{"n_layer": 14, "d_mlp": 704, "rope_fraction": 1.0, "bias": "none", "optimizer": "adamw", "lr": 0.00173, "train_tokens": 547700000, "dataset": "wikipedia_en"}
MLP neurons of a small language model. Each row is named by its layer, matrix (gate and up: input weights) and neuron, and shows model dimensions 80-207. Each number is 128 + 32 x the weight over its row's rms, rounded and kept within 0 to 255. Numbers have three digits each. A neuron's up and down rows have the sign that makes its largest values positive.
After each neuron's rows, "fires after" lists the tokens most often just before its 100 highest values on Wikipedia text that the model never trained on. A number after a token or word is its count.

L6.gate147:131126143205102140096212095100117175152140163137118134124122154122072112123162142173137168124114101142103106139120101133153097098134097114167124170052132053115093100103177138071155133147118147132065141123147142162159151128124105082149111109170100146082098179148135151147139122076151181173097134115152127105165111157193086147144133138112105146062120147097141065091131119144096178124144
L6.up147:166133150159154141138132103105115127098082091175105117098141116095057081112164131131114104143182094182128096126120159137130124095133140115145094163110130150126162141092126182136158140133158096163033083126081109185147153109136156108146145184138152159109106148183141154119128176149093117104159108219179162113125069113116122111167111155143095161048137152109165106123101129206173174147141
fires after: " F" 48, "al" 10, "mp" 6, "g" 5, " G" 4

L5.gate248:129080080123087149155168145154134114116134149188102107123200130141145125109165116125168087086102211098159138122112150135136133106167119177172113138101102124152145142093154162127099121094111110143195097148158094121121145144106161107172133138155110106081146133136106065083142118088163140157136137158108112185109131121113134141133143055050096116075137099166103118114173100132130153096181
L5.up248:129164184129069151049142108143101116108213168130130105144165122180133148206165150073156102107096144096151132173152143122139093084149127118123098094108090115096132088106143170146136126174123136149140114123103104134112116110176138127143127100189158085090086067130091133097129145114149103120151075152065077135058103085166122102056113083105136147103086147186115175111144067127152141147133
fires after: " l" 17, " comp" 10, "em" 9, "oci" 8, "im" 7, "p" 7

L6.gate48:081099152124115119216153137121157094116122076142126137091121155057140169131151135205151123120101155092076199061087144103102145130162105138104113142066114143196111171110125144120149153154193131079124074097113149174107119124148163094084071138109124141139156167089106102168118094157149094117111147176098111091099127102138125132110147096082119145107089130147102103125142193152095120155166
L6.up48:193144115116106097189119115107142139150143171128098113038116177139134152077119137172193136138103113121140190064159120131103124124106158180088131181082152204134156135141135131152135101162128059085072158155128077110098155087122138117096149164104141120151094044091125093156109142112095097132079147167084093169087164125173096128094130067155114091216097160138110165119160181081157132117099
fires after: " P" 23, " V" 17, " Ch" 11, " M" 10, " H" 10

L5.gate120:095099085148197145171087156130105123162123128125112223080153103109152169099105134139155157139156126175156049135098136158115153206155127144100107149080143155167138159164155113126167151142091046160141074100131094107090130130154171186136100169112138163107177118102121152147122125188140082103113182162115104104186123155136219096085162122114174138161108105152139121109146162136128170093079
L5.up120:123130156162088128104060178154136079129135110085129152144118137131082134191088115151111149125126094117144106141101145131110186119160186075119093119133111124125122103146153101147112134145129087145158201105157097094059179099126133134116117130155085105076153165156123159126115091143122148091111108155097120109094134074157135101142086152102145155139159144068099121175095139099133136187050
fires after: " st" 29, " H" 13, " w" 6, " c" 6, " Sc" 5, " r" 5

L6.gate348:107150126168137183081083052088100072148108102123101163101133102090141090109140157114131162081112099132087109140147104117103051107144126120139114148089146158167143149100097083150117156120113134163173087102180093188121165129133158111148103201098124186180121151173141108133126114133152110059102155155120108094129099141107097119125137121117159127134124168128134132156152089125163145136108
L6.up348:160174144144098089151059149123124142169120131126136106091138083117082098125056178115140155128064095118104141169122125108128091095185131141108128188148164070089125157150163127167102137087108113154134150084164106120127096113133135190096055155068164144101136101162138116128159114102235093135049177164149104123133083087171117140136094175107166200129093161120117155142135120074162126133113
fires after: "oc" 13, "|" 11, "c" 10, " d" 8, " w" 7, " c" 6

L6.gate407:154126109108121111137119138109166068123111148141066093102136113161191086151156126111203133186170127137137155171102129091127104083178087094162191097112134118171107152135108093101133125078117118088106129151179151104118153103130104167182128116144176164124105095162085100139121190068131136110101084113147096142148099103123110130146165065124142127111183174150138071109114156144117149143137
L6.up407:124139105152166110142122132105143144171126124153130067103066126115130098126119123114070107144121103134143095156081201109092133119081142137122122123112111117145073139131126200093127114144102116083173148155122168085152094154124122154089169080121205213148197120108125123069119188122129146137166133136177177074097123121075135110113135186133100123120116149140081107137109128135101142162148
fires after: " n" 25, "uc" 12, " e" 9, "ce" 8, "om" 7, " E" 6

L2.gate554:143083141145131093119141130097112072077140139142121119097164168143127156141147143129137139118176050141115110110087086136042118132100112149104164124139061141134182125162153109149112115149130131074110129136162138147148156135073088153187141106104156094106130178152110114090149158123145159135174095084098120174140143076149121199077130156108128104156154185108170137119141107130097143174097
L2.up554:122113100115090149157117106162143091134146111134130080180139133106217145087173116129103059074168148141139093186154098133127134103058128080119127141158102177145071091161154164158085128127074178118123192144124054132082160116111149157174161093099121130156135174166108167065166102126084128153138155174115152143138132122146032070098103092157109150078174129138081195106124070122094237162141
fires after: "," 55, "." 23, " where" 8

L6.gate253:168111134124138159116134130123138118110116094199104106143168100140137194109144105115148100117183194093069110203149164135163154099219105147172171117143158124104130144134112179141142157146143133083160119182129086155140092196124103116121153123039172111132106134150108103156166216109169178160172159092134049193108171141139125087107113162142160132105156114093092203139093126122108138104126
L6.up253:141133109110119179138128109123099171120089166188155100121112101122103182109086138127189138137121085133126128111112102123134136174130174104125104138111114083121117074081093117196055176101084155100140124161122165193031138131117162165165156199132132120125168122006137156075126129109147149106153104103122137112130157122099093114152111140111145209094134128148173140074106111107127147138126
fires after: " O" 27, " N" 12, "n" 11, " o" 11, " so" 10, " R" 6

L9.gate8:167144062143156095165142115112137161072167101185098092081167152103186078102113130081164176161107120126144158127133084106124161091113090154078115092155126131142124093158148071138139165099116106104106136122158100174147148115165183156140127170135070148123119106127130128161157129089136117180113127127083192110126123098056133141171110130127137113112139068110113078170147148138086100137184
L9.up8:169183116060133166124124126169151121093165130108117071117168177120127085141077117118151106149197140082070153155146150096122119102112090140132104126154148152128109129124105121137097158138130083156144114089098158134155144079112197183115214148127135086135155167143112069134182058069163077149139134103129179177108119163153073106143127161195162103130143116074118110178109116164125060201145
fires after: " one" 25, "I" 9, "on" 9, "l" 6, " some" 5, "o" 4

L8.gate437:102131144072133113141103129102119132132095099181140113092126127185118171142116190173145092156102068138068131123128093105142171150172138108112110089096080133151124067144147195128194104113159160088141154111148122149150177124147117125183100063106099113061069133131128080146117187128179150146101159131086135130213116137079164084155114047157165100129122172168150154137103108135049131103100
L8.up437:146142123146142094154097089106082120171065126135191107118099143154141122119082133150109132135168125152077174109108123155176150205151049124113107079107157148100102167150142139123126143165128165150033143137111140144118099140085136155117113141161163104137114179076130148099143152081147091035139098094074158093115085123133164151140072113131142102134121151128138133095136115143135060149158
fires after: " The" 42, " the" 15, "m" 9, "ount" 7

L5.gate457:125141109116150165132148062149183106167102124126128118184133122120126194097182147117108190111104135209125121151096155157119117218114199128117067155133130122169149199148122159119165111079094122100129086124111183150139131167167181113128086104121115107131187109094153127145150147081136136177135129179122088106147094136162105114041105123153155118047114149093138156101176135110153126110136
L5.up457:115087146097127106120092107141184165165153063201115109184107132104078166126085124181136123164086100130074133128038037124154138135098074121122151122101079089155177091162142104132094134188118130096165168170145094093046131114054055043171154085130094111106102122115105104161161088130131122152143177100089153091126140124138166164106130097117137154130164139137142101136059133128130135171144
fires after: " m" 12, " M" 9, " w" 8, " c" 8, " st" 8, "em" 6

L6.gate659:101115110110126135122133074057124084147084142148096177106141066142156112130135107164162105145119106127177147181104108140159061177141135128112130101140104144175032090142096065077143160055126102161143123166133132176112131153105063151154141137092164157130138106162081110128109096079128164104000082190124087108148114157123191142161135150115164115110160188108137123114129152185122109134084
L6.up659:074080114094122174115137165109132174167119124175106116112130143111139141118136134159148147081104070129161182174158117122153096134134109113096129167193086144171109126177162132121148129131126163100124082118124123117123105135139133124234145101136176150127148046148120078129082162090212207095106111133146095129132177127226118170146159110129104083183195131091146106129088162167089152068137
fires after: " n" 15, " Cent" 13, " E" 9, " e" 8, " s" 8

L9.gate49:107092125049122167158144156094178119094051164114134110073122107132154104151102159145157112136157075168062125087083191115115101129200117114110110125158130116165107144103085132137064111107090142100152178093124116120149127124102171198111163098114152069109090128116117105061182129086131100192117132145146119167107142126150175192178155090139138122112155195143135062095131186119153127148133
L9.up49:116102105092072157185127116077152131158148086184136111166164095102228125169120048181144086189135088095117124152115127099133096060112131135150124094187161142150128155166155169182126153102125104172113133087150111155141100105128112127107157105104138131164097097150099115105080147059163184143133122160144095101098185133155080155179174123155118090106140115111114128091101149106138128107151
fires after: " s" 19, " e" 17, "um" 11, " sp" 8, "im" 6, " E" 6

L2.gate687:079135141127086091107189102087123110105099157157103149105163131149135125224140114167130128196197103089131119121137147121094160172093144114116149135147118175168100112183115137095097199088142152104125203185166106113101146164112100167174125139151127154168155104157145038145123125155137142172141182133149100104169128122152158130109094044133132142166124107150147125127159172133150170202097
L2.up687:171063114097125168151100104203103094139045148109106142160149098141130130078131134083101124139124132192123130205115064146130134150112161153158144122142141155097150144068143145129072132133147141130120129132119150168113100101089153155133122079163127104121047172132066139137107126111151175108143115048160161185117139149146100146092130130087121097119161190111090191083141087085110150131149
fires after: "," 43, " and" 12, " where" 11, " that" 4

L5.gate431:151130100122189109118128100152118119125098173207121103104108134126106139077108091144113131165185104184142099111109090139194145092072146150102197042125125138174175171142144141106135128125108124135130147167143119132098162138122105056179097185117162138167119156126196139101056115070149104131120147122100144074081136153106129145137166093083146141103113137105102120139205133125095123155091
L5.up431:114112148165115156088181110115108162169043122138092144102101150172174119112119129102114163133155166143153109154103117122089097137086108193147131101064071199196182089131110196103086133107098114155107146106167096123115134127145102090148138127119092084059158169121119128142130122089159136131105136040099174112088117119109143166081105162162168161169147120079067073103138130223138172122103
fires after: "os" 19, "ac" 16, "z" 12, "," 8, "c" 8, "rans" 6

L5.gate505:084129105069105112135079124106108072164080129103150125150162172088106158107110158111113134136134163182128074145132123128119145180139169092133111097195120116153082145140118170134122087120152150130116142083158160109080121139132128172147176203142071165085099145143102149130126062149105135093125146101100160177116122157117109105150146106147160185147125130131140124144143147136147137169103
L5.up505:095124091120121134127092125108103052122128117141094092124143154118147143114101146120162075114187112148162141156170113143105169179079153131163143138170141144131099130087103103087155180151145142099132114126167078120086143140112129163133136166152087223142122114070026108134199082146152137099117142165135178171124106110103153107101142097144109174144154148007145125097121056196127129150117
fires after: "." 39, " H" 18, "H" 14, "," 11

L6.gate103:147073091159131122138169142205145084070127101155095123102123129125115115164183107190150129128166154073014154093173151104090142077144106074146167155129083071141149084148115161184103132137173122157149119168093073183086131171153123122096113147089160124179136134149142073146128060168109144138114172154102150141163091116110165184102102134148127164068143069104189157120152127093081155110149
L6.up103:172193112141153165103111128090062178103135188125096066136134163129126153085098119148163184087106111143076181139100174100119112067123096112157106137133112169151100117239137089143085113074138106140105132122068099122104086097103179109136098150090162141115058081081174092168062121151093120111143143133166165109160176119168144130151136129188198151132137134186110156117116126154163081150147
fires after: " C" 29, " M" 11, " cl" 8, " R" 7, " P" 6

L2.gate32:066106093143180167136176128158113140144114103170094144076155143136163186186073120124163140174093125153074180123118135117116145216101187150130151129112134170144125101123148142191138065127150137100107144126146159164128107129145112093191141157130186113120158184156108112119072132070150093125138157109186128139089119114161206081143098138112142117168116102180158107109116168151157106137128
L2.up32:118108175137145078112158185118143116143142129119159156125109175131121164134167192165146128114123116099155139117113130089093124161112098107116132126163169127148091166173136111125128045137155132116056130128108129152115107057072088087110105088106127079115125106104136108082131135090050094110146122104099108152105081155187093141124133111156153136130166198102154108167145136178140069157166
fires after: " The" 30, " the" 17, " new" 4, "The" 4

L2.gate477:086098140128155152141111092109135160086075138160079133115194125151153135129130110082101133154206166123122132140165159122155151110094165096097125114105141125131118178165115157116077237117138157149127140101172112055107158150148154169162117132119120176111189138096098118169145137101153172182096152158191124086178090138129165055087135154126149149089121132112107165079113082060103118136150
L2.up477:151071173104130164147104122144160107117148138091115102138180109127154111170216124125157102124147162074208117118177163119115121152079174146096117112175100120120118181126096172114138170070161127066125118113103115117098106192101074179095151147157106155096130113177062101122138141112138118178119171138089185123154168182130132136063063124147070176119156200119138167089158119105080128142124
fires after: "." 28, " in" 7, "á" 6, " and" 6, " " 4, "," 4

L5.gate534:178115102090132151130125148174106131109064086203086140121156101146128100136073179108115082119089085119148088094145126149176128122111109122104191152160152104146175183074115139136069160129157119121154108138179131122107114097125143193167116139202060117065099132083142154151116088168157139151142204154112183120142171122202134082154111107123122201111121123071107119140075167090082121141096
L5.up534:064140081158166164111155140159140158103175135156125080133129113124112106071084177145115061120158069126073135177168131139143100175214163106106145138154098134107106158091136205164170138169171158118132114101123121174125126116128117133074117136077046163143089112146084171094110086152136074090148119135132144130102093087127160098111094080066139101179143158080113155131094114134100115183151
fires after: "," 35, " B" 13, "." 8, " and" 7, "B" 5

L5.gate94:095119151141130154124173161119128152127137139125148140060165109099097176143119158150120062094218144063136109130085122111146127063166140124142120214104123129115136134132112109163138152123116086095123141155160041111074123144112156117170179126071191143165102124112113100116116165137096106097042142137096122105163080214135120111112135065145108145109099106101123087104098110174137099142168
L5.up94:103132057125108134125185124112180152130185146133193079121148068133125175127132131153156104139122129077089147117098135139164102127152116119193081168096109147122100131083138121139081112143142113116133088125118069133089114127068196161118125154094161150156114134093141097135118096094103110082134137175156103158165178159155111141063069088100135135165099112130181189163104102149116126107170
fires after: " N" 33, " n" 23, "N" 10, " p" 9, " o" 5